MLP neurons of a small language model. Each row is named by its layer, matrix (up: input weights) and neuron, and shows model dimensions 64-159. Each number is 128 + 24 x the weight over its row's rms, rounded and kept within 0 to 255. Numbers have three digits each.
After each neuron's rows, "fires on" lists the tokens most often at its 100 highest values on Wikipedia text that the model never trained on.

L8.up622:133124134120135125107126154100151132112096111096147171143145110150102061164155119133152114193141076139133139120072135133081105106122143102157197187105081139148140186138098110063177132118139104137128146132125100117111102112135121129134136115099140147141154137163111120124136158127110100136
fires on: "s", "r", " use", "ers"

L4.up234:141152109115136114175109114121160131153143107166112160112113105182112117162129148132142149135110121119088084125117097109146110096140149146143144154147110160108143153167136145127076161163135105112078172138134100109117071128166140153102096104091135141114114118189100137142127142142117119157
fires on: " de", " Sa", " (", "de", " –", "–"

L11.up686:125129088074117127116165114103120157151117116120051217067117151128104081168129117111166102145124142115120149147127152109126154131136112105146152113194141135108142148119110130166095168138074111109129126153106128112137140115112135116130144083128142086111161154125135122113161130125133133147
fires on: "1", ".", " ", " St", " years", ","

L4.up194:115148114117139198118091118090099120124103091115156121089135115134180071117115136132127138130118158165111145116127164135131116100106093168126146173132156112138141082078122113107101098149151168132104184131148167126112143128098102118115118127087140126138108127136103106148144118153151117107
fires on: " ", " of", "=="

L10.up254:135120115126103110152149126134141124147095123160089130142134114099112128152157085111101151125106135155118153095139132071159148098086124177112144082107089114134127155144158134084104189125125105122153170100128121086150119082148140126127166179097103146136107140094172108176169122117119124127
fires on: "0", "bi", " Bi", "c", "mi", "s"

L11.up274:157127114087098135147136114135113104112161094121132121169091171134113125148110091161167110142137128111095150155137102100132138120134157119134116086141095109114098121135093076134090131132155136134141132101122138125154181113099162157140132132158137137129127177129087164179121109124138138112
fires on: "-", " (", " ", " \"", " of"

L10.up172:100123087106097154155107101110151145153160124134116149112091140160089103150118177111134101129152124166142163110140118138155078149127107138174126148114105080153122111107147142117112151102096152121120111159155106141200114118097181132124108095108117114165160107146127119119129117178086134120
fires on: "2", " to", " ", " Ref", " Length", " |"

L2.up255:137141116123148112129151135134153122143119123115092134167143101133135123075152159124134153105116130115134162163134121127181093143185156124108167134136150099145140143140099142149134147119117130146160147105121106151117123148109121149076129129114183136154088146129132162171111127109132132114
fires on: " |", ".", " until"

L7.up375:111123102105112146121150125108108109183124182135137160084130110123141166119156075133155130101100126101137129094126134085151091098104152144105125149125177118107125118152152137135153131142127163089148133143101141132104149131111122127124143082116141142147128142110114098131148142141145148091
fires on: " ", ",", " and", "/", "s"

L2.up360:125128113141121127121133148132107160109099127130188135142107122088099143110125164132095119180131129154134103078101106137135102138076130154156085123116124091172153120153135107112133137130135123164104152131096115151143127166171122140166139169132145117154104128122093105111103103124095169118
fires on: " and", ",", " film", "ic"

L4.up144:095114117134136114136135163095089105110133087137104104158168083135174112144123127152160103104110138121114141107142122142107131136140103161150152145143143104163152127201130154123138112107071087172140118145084149111152191156101122127138079087104126160135121098117078111169085120157150126145
fires on: " |", " of", " for", " to", " in", " between"

L3.up661:129149154140091131132134143129162114158102124114095132161127135151122103150175157142076156091175120129121109156142098140166113147139119140158152105129131170104109125132102134172125136155074135138126145145137099166096153115081125119132135183122145086121108141076140177143123150168109133127
fires on: " T", "\n", "g", ".", "b"

L7.up719:118155132084147161126145109055117136115138131163105117113141128114144097069103156113096161105125124117118180079139120104145096125121111127132139153144161074161122106091094124163113172137172106106120095148120125093165122145104118147141127124136112124096107123136116171118123125121090073161
fires on: "2", "1", "4", " |", "3", "9"

L8.up203:107045130100127119182156105093155162131138107091133143112111135120117102124164154128155151110166148105140132139099117133122129112141102148108124155126181123136170164120157104140102111145137094144091178149180123070131144117155135051144118150116130171142116099133157105136159123150099117130
fires on: "1", " until", " since", " early", " "

L4.up108:137086137122125104149140116104092162161105144134167108106134180140103090114119106155141109141121116109113130129146144155163137105098116129118102172137102109146155166061144218153133170153145084167093113128151086114137144126168123125110132164120128149145107116125122136123132139126078134134
fires on: ",", " and", "n", " or"

L3.up368:075138120077121094142121135166112134092175133154177100136126116110119127118107161145059143135147113144149131062138088160123090114132102132154122110118170166151135151123158164104094178112140125085082138172091124115131156112136135137134094128161124116141116123126114145110154093115127095100
fires on: " |", "(", "ed"

L11.up300:139124134134132147147110103087109132137133143124122125167170129123104105161154155130160090101139150164138086123119157138169152132130132139110155154132154123098153159124154140126129155128129099114114114170155095161154162122085132069125112098137139131120149113135175127110098114147159128098
fires on: " in", " In", " ", " of"

L11.up709:139121100142119119116182141125092136139162076112147138099155110122094093078155151128143041165114113115138104093142123123079147098100147128111153147142108119149113129130141124114120096115140155160127122147085137100115131127128098060146130122107106137085144146115141120069139121163136137124
fires on: " ", "8", " +", "2", ",", "–"

L2.up245:118111092099116125130119118116106134100147130139099061121135134126132140148199176082123125119198131181103102168129107115157090138086131153151140102154114124112120128159105119155130116145092144126158139141133164146110118137126112110111124155112130177150117095158128079099153171133111118093
fires on: "ly", "ably", "-", "ally", "ically", " just"

L7.up620:151155100129100110141122100147128106135102111146110114128132152132131130136126083151179094137149118118159117136119141103121147144083139103144148137103122132142109116130169104148130115096144093156121169179126080179121123142134126119186112137057119141125107119147101157113127140138133147132
fires on: " ", " |", " •", "”", ":"

L11.up306:110122104134121123107153154156090113112155119143133125131141149140157112164083104108169138147120191152134101117147116128116124114140114134149127140150116121159175137120124123118081116109172106164131107092132125116122144122158154163119127121089199155122153117116127113110117099163113101076
fires on: " |"

L10.up301:105108165132153139089116121121120150156147137131117127081085135151127131152187191118145102097137124124118136146127176162144103102137114113080154093137114140150121108128134128122106130112130096104117180098147139156165138084087162112120137116109149147101133103150146100124131114124110158130
fires on: " ", " In", "e", "In", " the", "\n"

L3.up555:112130150089156115151113152140097125074088140157133155128140088130125112100138093173106122109157143144147104133111108109162164122113139115136086110076107144148136166118105081139138145131116095161162098103102150120120126124099081111137172122124142142145122137167134138143079110148126157145
fires on: " Al", "o", " micro", "el", "ly", "al"

L10.up56:132099127143120139146107134128144156141102168102112139103110097171129124122182122105138205118140071177119158119128122121155131100097091138109102193116146099134133137169135092157132123164120098151114079170080098157095156118157104142131119121109122141127102082144150119156111149126084145098
fires on: ",", ".", " he", " United", "0"

L5.up195:103102117137147135102125136081125140133126084148143109160126136167121149076071114098130133147110156112130141150136120119112090149125146139137140144070174206115123097130164180100139131122148144148136067130121135133146140081147126103127123120169107115092121116124147131165096086105139154112
fires on: " is", " was", "e", " |", "ant"

L11.up177:142070166152110126071148157131082152133101143104142125146151094128119137120136116141166088117154122092160112100140118131129120138125139148121140131156132114135156113165140130111143125100087132156127091116130087168136165106125117169134144139137130091128101147109143131122121118047169129105
fires on: " |", "-", ":"

L2.up606:107116121129119143151132143095097095159123146132097049117130114155117145167148121096105081129131119120123153109139112125120126147120093140087104100134137106120120141126116110134107103108150148121105119132122129168129076136200140100131158112170127139148127115135105120112161141140152130154
fires on: " and", " &", " married", ","

L4.up146:124140154111145084112119153108114114134146137130114114119090140107115166138184126164162130119172074162139097113150125106144150126156133124166150107114124155177089095124173096131092132087130128108137105153080099148127120109103130141108137131123129128116120107120158132121126119113156140129
fires on: "s", ")", "cre", "es", " |"

L11.up591:121096156134137079082117145094160123116090140118109144146128106120149150143098153109076164145143137132117124110156132094159098131134113077110100156147136149159119110137113123145172156107077118151153163081112151106136142127145131149113093114147160149103128135136102115134102138117113164152
fires on: ",", " and", " but", "0", " as"

L7.up657:057090161090113176113142135146103077123138147126146101115180156128111134126087109133140085117134144073144143153121083135105136134131120112103129123123172114135138150123176167109122142108180130118114123162140126142131149138125185099161137097158154068075136123141125132146104118146123094081
fires on: " |", " for", " of"

L4.up310:072122123094119135184106133094133131117138111119130106100124091118142127119104149085171155075138129128106146134127133118156109130117140126130135124124152108125116162144129086149127139126137126128103136155086153155065101137110163093112121141066121127135126158166147132128141100120148131099
fires on: " ", "9", "n", ".", "7"

L11.up90:155136143133085105135142140166130058137099093134119149156111109104116067123080142093182133130142152117138110118135106149139185110131102102139124148170128159099103154115105085116079089164112124137139136128117180111115115116100118154181102106108140160170147089103119166107111104157164132095
fires on: " as", " |", " the"

L10.up378:155150120141104156129133117121127146145105103108114101147131154138165095086171089134105142132172119173153153084142134116148162150094154138140123150095105110145107125125095122111101115141112185077105132129104114126137122127116098115161125112115146117123115129157138121138151118103120167093
fires on: " ", " to", " —"

L7.up443:105123107158125116121139125121120126115168151147129148142152124140172113103124152087168079116114118122093164134127124134054134159142111118128142153148128122148155158122133119120130150133159113149118105096153108137121114137115158148145096160116164086142122143137150092113113144148124115153
fires on: " |", " ", " in", "."

L4.up396:085110120104128099157129092134133094126119099086143121120142157141126186163137104144118169123125115152166097153102124137142153128126087117147124131142141113123118166112156131115138159119143136119128115135150077202092066150072131097128162183140125137146087122120150125146167129107150095118
fires on: "-", "a", "il"

L5.up659:164109097130132212117108125115136135110119168134153141112147085138118140144119128134118156119142118137137140098118129148117098131105136108112105088119144074161091132137146111110096134159081141095137123105119162093144111108132137155132132103116158109126159106130142148110055135118142111126
fires on: ".", "n", "al", "s", "ed", "act"

L10.up468:113137097094134127124113160132119154136119135155145136104158095117124139101180182104119118100157133154115156154144088106158130126134141103097118109156123104135145146190150186099109154099138145105128181142074135131132116119123128111130135124102111161153165145127116129158144117089185129130
fires on: "'", "0", "-", " not"

L10.up628:163127122099104083142112116107117104115126108158103105163176126126123159146114173143175105107081141151099133134157131107144150109113145173127131139149122148130128183155115134114127099149099117129121112118151153140122124130107116145166186106082141128153133136107181111132115177108146128145
fires on: ".", " of", " ", " de", "/"

L7.up28:122167118148128129115084128145113077166119137132144114135103090147091148128081149100097147126156124150178149136140147123128095115126096146147153107128101119134125090137124120148130121151138144121114119130127099107197109111127160138162135105097134161136098109115153097131089098135141131116
fires on: " |", " ", ";", ":", "s", ","

L7.up317:138126097096127126087135098158185102128105152095164086174127126133100095101116115126108157103118131099077146119149120120145115118151116111139139158096114175125116151151114163099134145111164139166115086123129121108140104103115182136140141154159110181117101134143114095143087128170108098150
fires on: " |", "\n", " and", "d", " ", " ="

L10.up562:091114119134138104139175115132107146152146121170142132138137113122147098143098146173149132126142146121076137090151121088109147123126148103153113154159149141088123149159106123151070097151109114112146074100110125119129183111135143104076113155150125135088106146136123150137127150136146138103
fires on: " (", "{", " E", "M", "†", " "

L7.up378:141170103112128148120136097091114128133113142075154128121111122105126118155139157160108120143135144166144151105112115087120126128118151112118144133141085142100151170129140116164171128148121089167110089114114140062104095117138107169129149148129146142134105149142149151144159128140096121097
fires on: "r", "s", "br", "l"

L2.up3:157138148092126118107125128098135094150100114123062123164129100159157149153095130102143169123127143122114164156124113163120111143146136161114155096148177119143116104154110121096107112132128149111134116129111091116145074162118132147121131081149133129127113159143103155058119108124101117133
fires on: " |", " to", " that", " =", " as", ";"

L11.up91:145136083143089138147164107137143165132180168123096088139137141117146163128114146093152091129188133120136170111126143150117132181145099102109125140123139137110142089192130162135151128167117101137107143132106105142078117126117065119120135118083137127155112107136162157118139128111141148090
fires on: ",", ":", " ", " well", " and", " by"

L7.up717:160108109144122142117176125139094115129136151157124151130130117156103107097091152111145126122133134088115074147131161103173130106180092122149148126117110125144097157114153114142129122147143096107171148118078119133129103125154103105128124153132122101134121117112118128121107088132154127148
fires on: "s", "-", " ", "can"

L2.up361:094092131120117178092139179085082144108141142105139114117157115102111109169105118138121129128106123133140119150134129112120090122115081135156114147139128137106125103114098121190134086140098132139175144110118144157158146098116119100139098122120119098162115110125137139153114158126117108093
fires on: "0", "ly", " however", "-"

L8.up592:116126132150131074111144143116086129135117108105113130111161098122119118151110126122130091113121129132122082109128122139110137134154071092130118138129130092191131121129129159135158123132135128131139103115135154132128140143138156111101129132121168187111103142111148085082133132165088122120
fires on: " by", " |", " in", " to", " from", " between"

L8.up225:153127127106107134108180133108114123116099103128142180112143134122079133176135153122113113113159143125159136146146152093104103120101141121101136142102116106176141102173084103149129098127121125124116167101149170112113138094123162149126145119131164119145118178121087112131128102130108138132
fires on: " and", " of", " including", " as", "9", ","

L4.up747:107136105101122119110130118134143145123152167131136133169129138142130134128125095135177157096108111097127108130114082118160072151137081127166169146126153162100130126137134128082111141113176132134074097172117158122111112139152139128147132131135113117112096126167136129144095128098109120143
fires on: " |", " and", " or", " of", ";"

L5.up483:144132136114124106137127105109073152141149141135147131170146141204084143153132143126130147115102105101096121121128112097119094099078155142161115093144082102116117117098128062156123115099118136149099140123086138164126071133139120149149166143103147117155121118157114123118154138144146119145
fires on: "0", " vs", " Mr", "9", " ", "3"

L10.up269:099109120087137145118157077105123123156147111136127106145145119149118093132139109143135134148134107126119133118142108145173135137099055120117166155088116099164165104154152155104131103108183146068149105135115162145132099120140150132129109122138108093123103135144148126127143203105108098114
fires on: " to", " and", " (", " or", "\n", "0"

L10.up182:057142099135118091115148131084123099132074142111132135121101134138181085150085133131141102131125098134135125126145160109157122152091145110078143146145094154176154094114109129156151120115144158149138115158137122155097143116107109116133127132151089109091089117133143095118106081124117130122
fires on: " ", " pro", " |"

L5.up321:119128134105125118106138111122128133166122049122135138163076126128145131125132154139168121137177113148176137150115115141183144126093087123109121099094155110125109118125138129103127198148117118100135154137124113132156144088160158167141147166135158124074097126123156118181132133162104148140
fires on: " of", "s", "le", "a", "c"

L5.up760:127160124127156089145116132170132133131120137137127120102143145136158117136128133140165155122116149123161074112133126147138106102146125127099163125142108144174111105101094140095100122155124127155127140125087080132151116146100132102137096157062131127156122155162112164141098151156103102144
fires on: " de", " La", "de", "av", "an"

L8.up55:119170081143103076131105111146133175112140086117134081133145151128155126147128143127142109144136098101110139134178114106108109114130129100137146136089128112141181103136131121127090124086106076115152088111161161111108118150136100133140131160106169119135127122150116156149135117135164133109
fires on: ",", " (", ";"

L5.up486:090112117125136153147109120142133102075130094143091081110132142173131114134152168168108100115204134166160093118114125178173155131098060140170156166139141118163129173090157126125123138114154132115129097109092141135150135124062112126155159140156121127081137157130153113112119123171095128119
fires on: " ", " |", ":", ";", " of", "1"

L11.up701:114137092167142123119126124148101094156169148090129145091186131101162117154113133143163117130099130138126126087129096143207115102094106113101165157156134124143126147086149104109091091125100136142133127126115130142102155137157127161152103132102161166124125127120115110133111145174160077077
fires on: " |"

L11.up631:147094126109124128078172145080154139133127085130111161124127096100104134160131132102100116146135174162126146131181138119108133094152165118097111155114103096138121116116154146106122132134118149140146128120116127130130135124163120131092122113121148129146115171129129128176134112111139120114
fires on: " was", " as", ",", " is", " also", " to"

L8.up655:189137097123119113147159169151120136137147164136131135122112118075098158149126126129116122106102158112093127152151131116162161138138131112079118174096197139153117112172146135146127124122114099155096128138137107104101122092132143119133167092087141156121094153155162126088110143144166173126
fires on: " of", " the", ",", " and"

L10.up327:115165056143143063128126108164086106154126131146118137117133134126147133116113133133166108103103132139151151119136127143144114116149094132115172168140098134186140138120144125089090097114092114166115106146162109158125133132150175161126115081118165151118153118117133090135104127141127075046
fires on: " |", "|", "-"

L5.up693:105117085105101136154124113134101100150133160097152137146069131160116162125113123097150161129110118160149138140085137106128086108133129154106151115105107155164136180127122126131129159116165123137055093102120153156104129150150092092107150112117130167124115111151106149101097115103156135138
fires on: " |", " (", " year", "and"

L5.up437:100121110112130119132110119142127133117107188119112124140144094124138161105102094128136171141143121123142160126087120125116133126148118099148149127128135142148131120147133127110114155093141114159111140146118135099165104125120127150210102117143154140145096148165111112095087160131105192124
fires on: ";", " |", " and", ":", ".", " or"

L2.up178:124112097141104090142141135141129175152161169126144104173093128162121148114148134120135141150113130122103099131148131132115108147115107142125150079098154143142080149154075110170078112109175117124129099107111125115143115156133089106151118135114126131092123099107154134177121149124126148120
fires on: " |", " by", " with", " (", ".", " the"

L11.up112:115090130149100078117176099159123098103107168135129141133168103157137158144139132178124134134146123160126138139099110113149138119098091100159143166112126104179123118147150153108120135126078149146093111145189180133112111142142162136123152150155118170159098098096123084142130169121138124103
fires on: "\n", " |", "-"

L8.up545:107095169074122131120123145164134145128128099122151134112136082136140128113182162166071116104129116165111143156092082152128101128151117109135156166154095148107145110130125132119101158087124131140133079144126177165136132110164091141144138102096116125135129126131162126137129137159097111126
fires on: "1", "2", " by", " |", "3", " under"

L2.up733:080078120125137103154145140135091143149128187086173146088101157134138128145147128133108094138158159077160075124098114146108103070151144131138128171134113117127128150096145146132159134099109163108097147134129159130125093156109120127156145173140146179106140142150168115143166132110112084115
fires on: " to", "-", "8", "d", "|"

L3.up389:094146126133114178163169125100114123163148103135118160113097098146131166071130116134137080161095146142131135189115126084153143120114090130099181101158083125173124127125102118122116123177160110123149144134119153115098073157120082162179126112100154124125129135128142132124160126112136119142
fires on: "-", " ", "ity", " that"

L3.up10:120087123079151125143140139139142133139112141106118154140144093149160154107120128166114153118123135096119134147171137094123122119122127109099124168137154136132141149099128138119158162132192138071129107145081187100114132124129136109172121098160124116098101110149137140127126134137168128126
fires on: "-", " |", "==", "===", " "

L10.up127:123149109133127134101139102082132147172123114137134140150118115137152149118125103133150139168147131150088095147108087114154134134139115163119151105148114106073149157152148140153141094161142118150177077135154111137118137118135112088122128157133124094107107126134127158147103129120170125096
fires on: " (", " ", "1", "'", "\""

L11.up417:121145063161108104123132100134077159136141136075124129102129144118147113109147093116166108175117098152131139124162117152131146126095154118143162159140089135137117115132137124127123090135116105126111189144120144136127143124132073103169128163112141099119111149160134146156161132140186137116
fires on: " ", " (", "ma"

L5.up598:102144125136106148130099109117108126133114110152165088145114130131096115150122165138150124094127159124090092165116146142122144092095092164104143143151134160108081160133156168135131121168141078109123156119159134080032146167086122133164066130128127153139152129094119116111126130142131115125
fires on: " ", " |", "4", " votes"

L10.up692:082119147133156128141140081109115132131113100103158105114122144118135098112111128136134109145103142135112165128118173113140099058107127099108126135144184130120126111117137143131138139144137090149144115114117122125149167107074130114120124168142114173151100125142146096119114110094126164166
fires on: " an", " In", "\n", " |"

L4.up196:133138122109078117192125149167148102083103164119125120094152100129089105145118107165149123151144131136122151159139140117155128135094085167082107149151127178158128120099110119179129144132130149121143132127100103134191130149113130109118118158104106109132128119111155153184114145134077165129
fires on: " ", "9", "port", "ni", "-", "0"

L11.up756:099139123117112116102112100090149118148131105113113092134135129115129083086097137156142141163152107149107144153162179109147111130134133101109128111136113144149085137143114148124157148143109143115109117118165111129121115139097129150156118140092148124093093129139109108139127134161099139088
fires on: " "

L5.up139:079117120133130164159131171116132132115154147121096127139125105121152126110141117093144122126106159120128139169157125110109120088093110079150156110157082130108119112138112119155132121115118093126138128174154167148113083158130111132154130103127182109119106146169102135156104125166134147128
fires on: " |", ",", ".", "-", " "

L10.up466:145102133153096138078126156097116148095118071102115124104114139136118177136105120143107132172148128119153110108110142143137124120131127131139114171127120096198138157166114124108126115142120146135095116105101084126111144088093090168127151150172152086146092167148091147104125157104105150068
fires on: " |", ","

L8.up637:145131131112097128105148115159160180159118196138170138160136138125097088142118119090130122092145149145122107126104134083181102130106128151135157135103122101156147171150143154120135133121106110146117143168108122148060076120125134142130119138112113129125109112133139107099098132152135132135
fires on: " |", " car", "or", " or", "ic", "yl"

L5.up442:148150137097156085116162154160110157125128168175104141168148155159126154141102143104137138124091138128107156144131144119101119120092097148110109122166116164156111170123099126142116097083082157137098119154126117134107092126112142136142112138144109111116100123157131118132130119107118138117
fires on: ",", ".", " |", " ", " V", "0"

L11.up646:116162111146111132085100123143147135129149157120143141112137083132173156136110172117170120131124056128115123106141129143138125133121123163119070118121138121170120140162152151107068118094126128134127101109135144120119109119156091075115123125156119155165133135113151109135097144139136128132
fires on: " (", ",", "ly", "\n", " and"

L2.up739:165109130151080130167103116144126128098142116119156127153117108148087123101169191143079119134059112134120134101135088145097079140144138136099147125158082099145131163133108134092117150122153151164140099130141139127122143077142160147143101109132144116083121098123155130099136132107132166129
fires on: " of", "1", "2", "it", " on"

L3.up487:123127126123106123209135119123112155117136141160175124120134108116098144129093086128219108150116124137116121108105146139148156150138122118074131130124105102165152136114143133175160134130122117140140126118109111158141102148125104077105137120124104137147097147105141101136101139120100159149
fires on: "'", "/", "\n", "†", "”"

L7.up236:141165069103102106148122158134116106139093168161146115153150140118124135176144139090137114118127113176122227105112092182108136139135122136119173122133091166152128111133101136126102130108144143138135100125109127136137120133100105112104088132094176108131128108122126123124134116157123155175
fires on: " of", "-", ",", "s", "S", "n"

L5.up413:087112107158093150089101144107134193134133175157103077123147109134129159107114129093126123152119128111124102123114114134133112095099131118105072149120143119157105096152126146150107152125148085122140129154144089120155086127170145154139110138151146115143139095146132112146102127091160160116
fires on: ",", " and", " days"

L10.up554:166102118145130103120138094157120121142162126147157101125146138134094082169143161110090145127087118107080118109143135127097135137128112114101129088157154143128158170116159083123134103143114084106053139097105144136134149123139130157156134135048145150106126116113104140108156090136156135082
fires on: ",", " |", " the", " of", "-", ":"

L5.up156:128116154115167088156119127114103125118146116143170160129130111173110113104152142138138145120125096143111077132100134117088174123131118165151117145110146114129141099124164152132120118133126122141121103116151126122144138104114112139122134203112134112143098073116156094142172079133120099086
fires on: "1", "0", "9", "2", " ", "8"

L11.up33:076124125109119140124095099090139144158165069127103119143108126107116129153142122110117163098139120163128078127138109139124128142129125126103117133110151171133134095150110110119177149166134142131156143123140092080126130104113104065122137131142137112089132140167143132137103137121111113141
fires on: " ", " of", " (", "d", "-", " was"

L10.up766:092149101122111139126149089080135150159106165139160156080115107111107126097129087110155142122143114142098156142172145093151137117098143169135150184135136169148114089098138108081125115116122146151142150112154106184146131143112161120151115090101117114122083133139127125081141134073125123108
fires on: " "

L3.up476:140139130148141138100143128148128146183122159116116137135104119156139133129133102131145092124168113109128102145170171110134091124114094117114118173090118127139153153094155133143138073140186110085153152123116122141132118157128103167083147081126103097107101108110120163098140146144137143108
fires on: " ", " |", "now"

L4.up175:112114077089129171167117135086112115126113106141143119167146080117138109126098080103158152128178139164135099137126117139138142088143095181118120140154127142105103096088134122133116167178171128151123145113114122125109127125076139102106191157123125118115108117176123131134139125117162127104
fires on: "-", " ", " of", "9"

L11.up608:125101060182122113140121106174141147122120128123148116131082168102109113138173103143131150139130114133117171145188140122145113127169093139119174138091161109104107159129158127124148130127074120137135145098132132157144130126100129109151152159128112185104143115123132159092147106107112146061
fires on: " |", ":", "ran", ",", "ron", "rat"

L7.up142:114139078133114103079120144146143117128126162113158108135146150105116170122147121101168106118120141122116172085111090085122141102115112120169131144096095126167119141121160102133145124070137133129104109135123157151103155170128113117135118197124098119111149095132099125109116124129125082133
fires on: ",", "mo"

L4.up247:111130110095082137161134105086113095163108160165124069126140169137113155138128108134129095141095091129110149111113159103160120110141137147155094111120098121127178163096126138194131138134150153148102161148125121106111102176144132120087132114140147118155075101093112112119134116129140154139
fires on: " and", "'", "n", ",", "/"

L10.up604:119114110137131105094142082103123079154110084129162137106131116104152134147109111139143161117116114194089140118183120099123167138109111149124140181110116135107109069111158128133150087128153130165137124151064140146154143148136115171122165109114109118145126121128134160123102126135150151119
fires on: " ", " |", "0"

L2.up638:133076098123157134111124139121095174140091149153116124092111103157142110140124124141142142120085163145140130098147148151130169131095117133157128125113162134086105127158128117131089104163128172124175130075115131131123176121137134119141128077119143106115117142152117103141113128148164108115
fires on: "ing", "al", "ed", ".", "ul"

L7.up212:143144093123134097128120150139169130142161116123124116159152130103144143093122108138090129097134131164111073140124133177131157186126124111127131150177113167127139131116163123154110175120124108115151131144164109174166102102136141142122137158164136132115096149092111114125099161131164121078
fires on: ",", " and", "-", "T", ":"

L10.up417:103142116109128123133141090110103135163092150164103127090142148156152099128064138100118131158114140128135143142105149138134124165147142103119121154172169129094100162122119103139088146136174128089134144111105099101157142084118106192148142146114146110149114139135132144141119141122118136125
fires on: "2", "8", "4", "1", " "

L3.up492:108085094119134160142146132114103135107120149094119133132169107143119130113143127134142139099090135110130124122160107153112138170138099111141144136093148119162110124074164109099163178119140148119095103154167157151144143146146097105149148144115125133106154073149114105099128158126152128145
fires on: " to", ","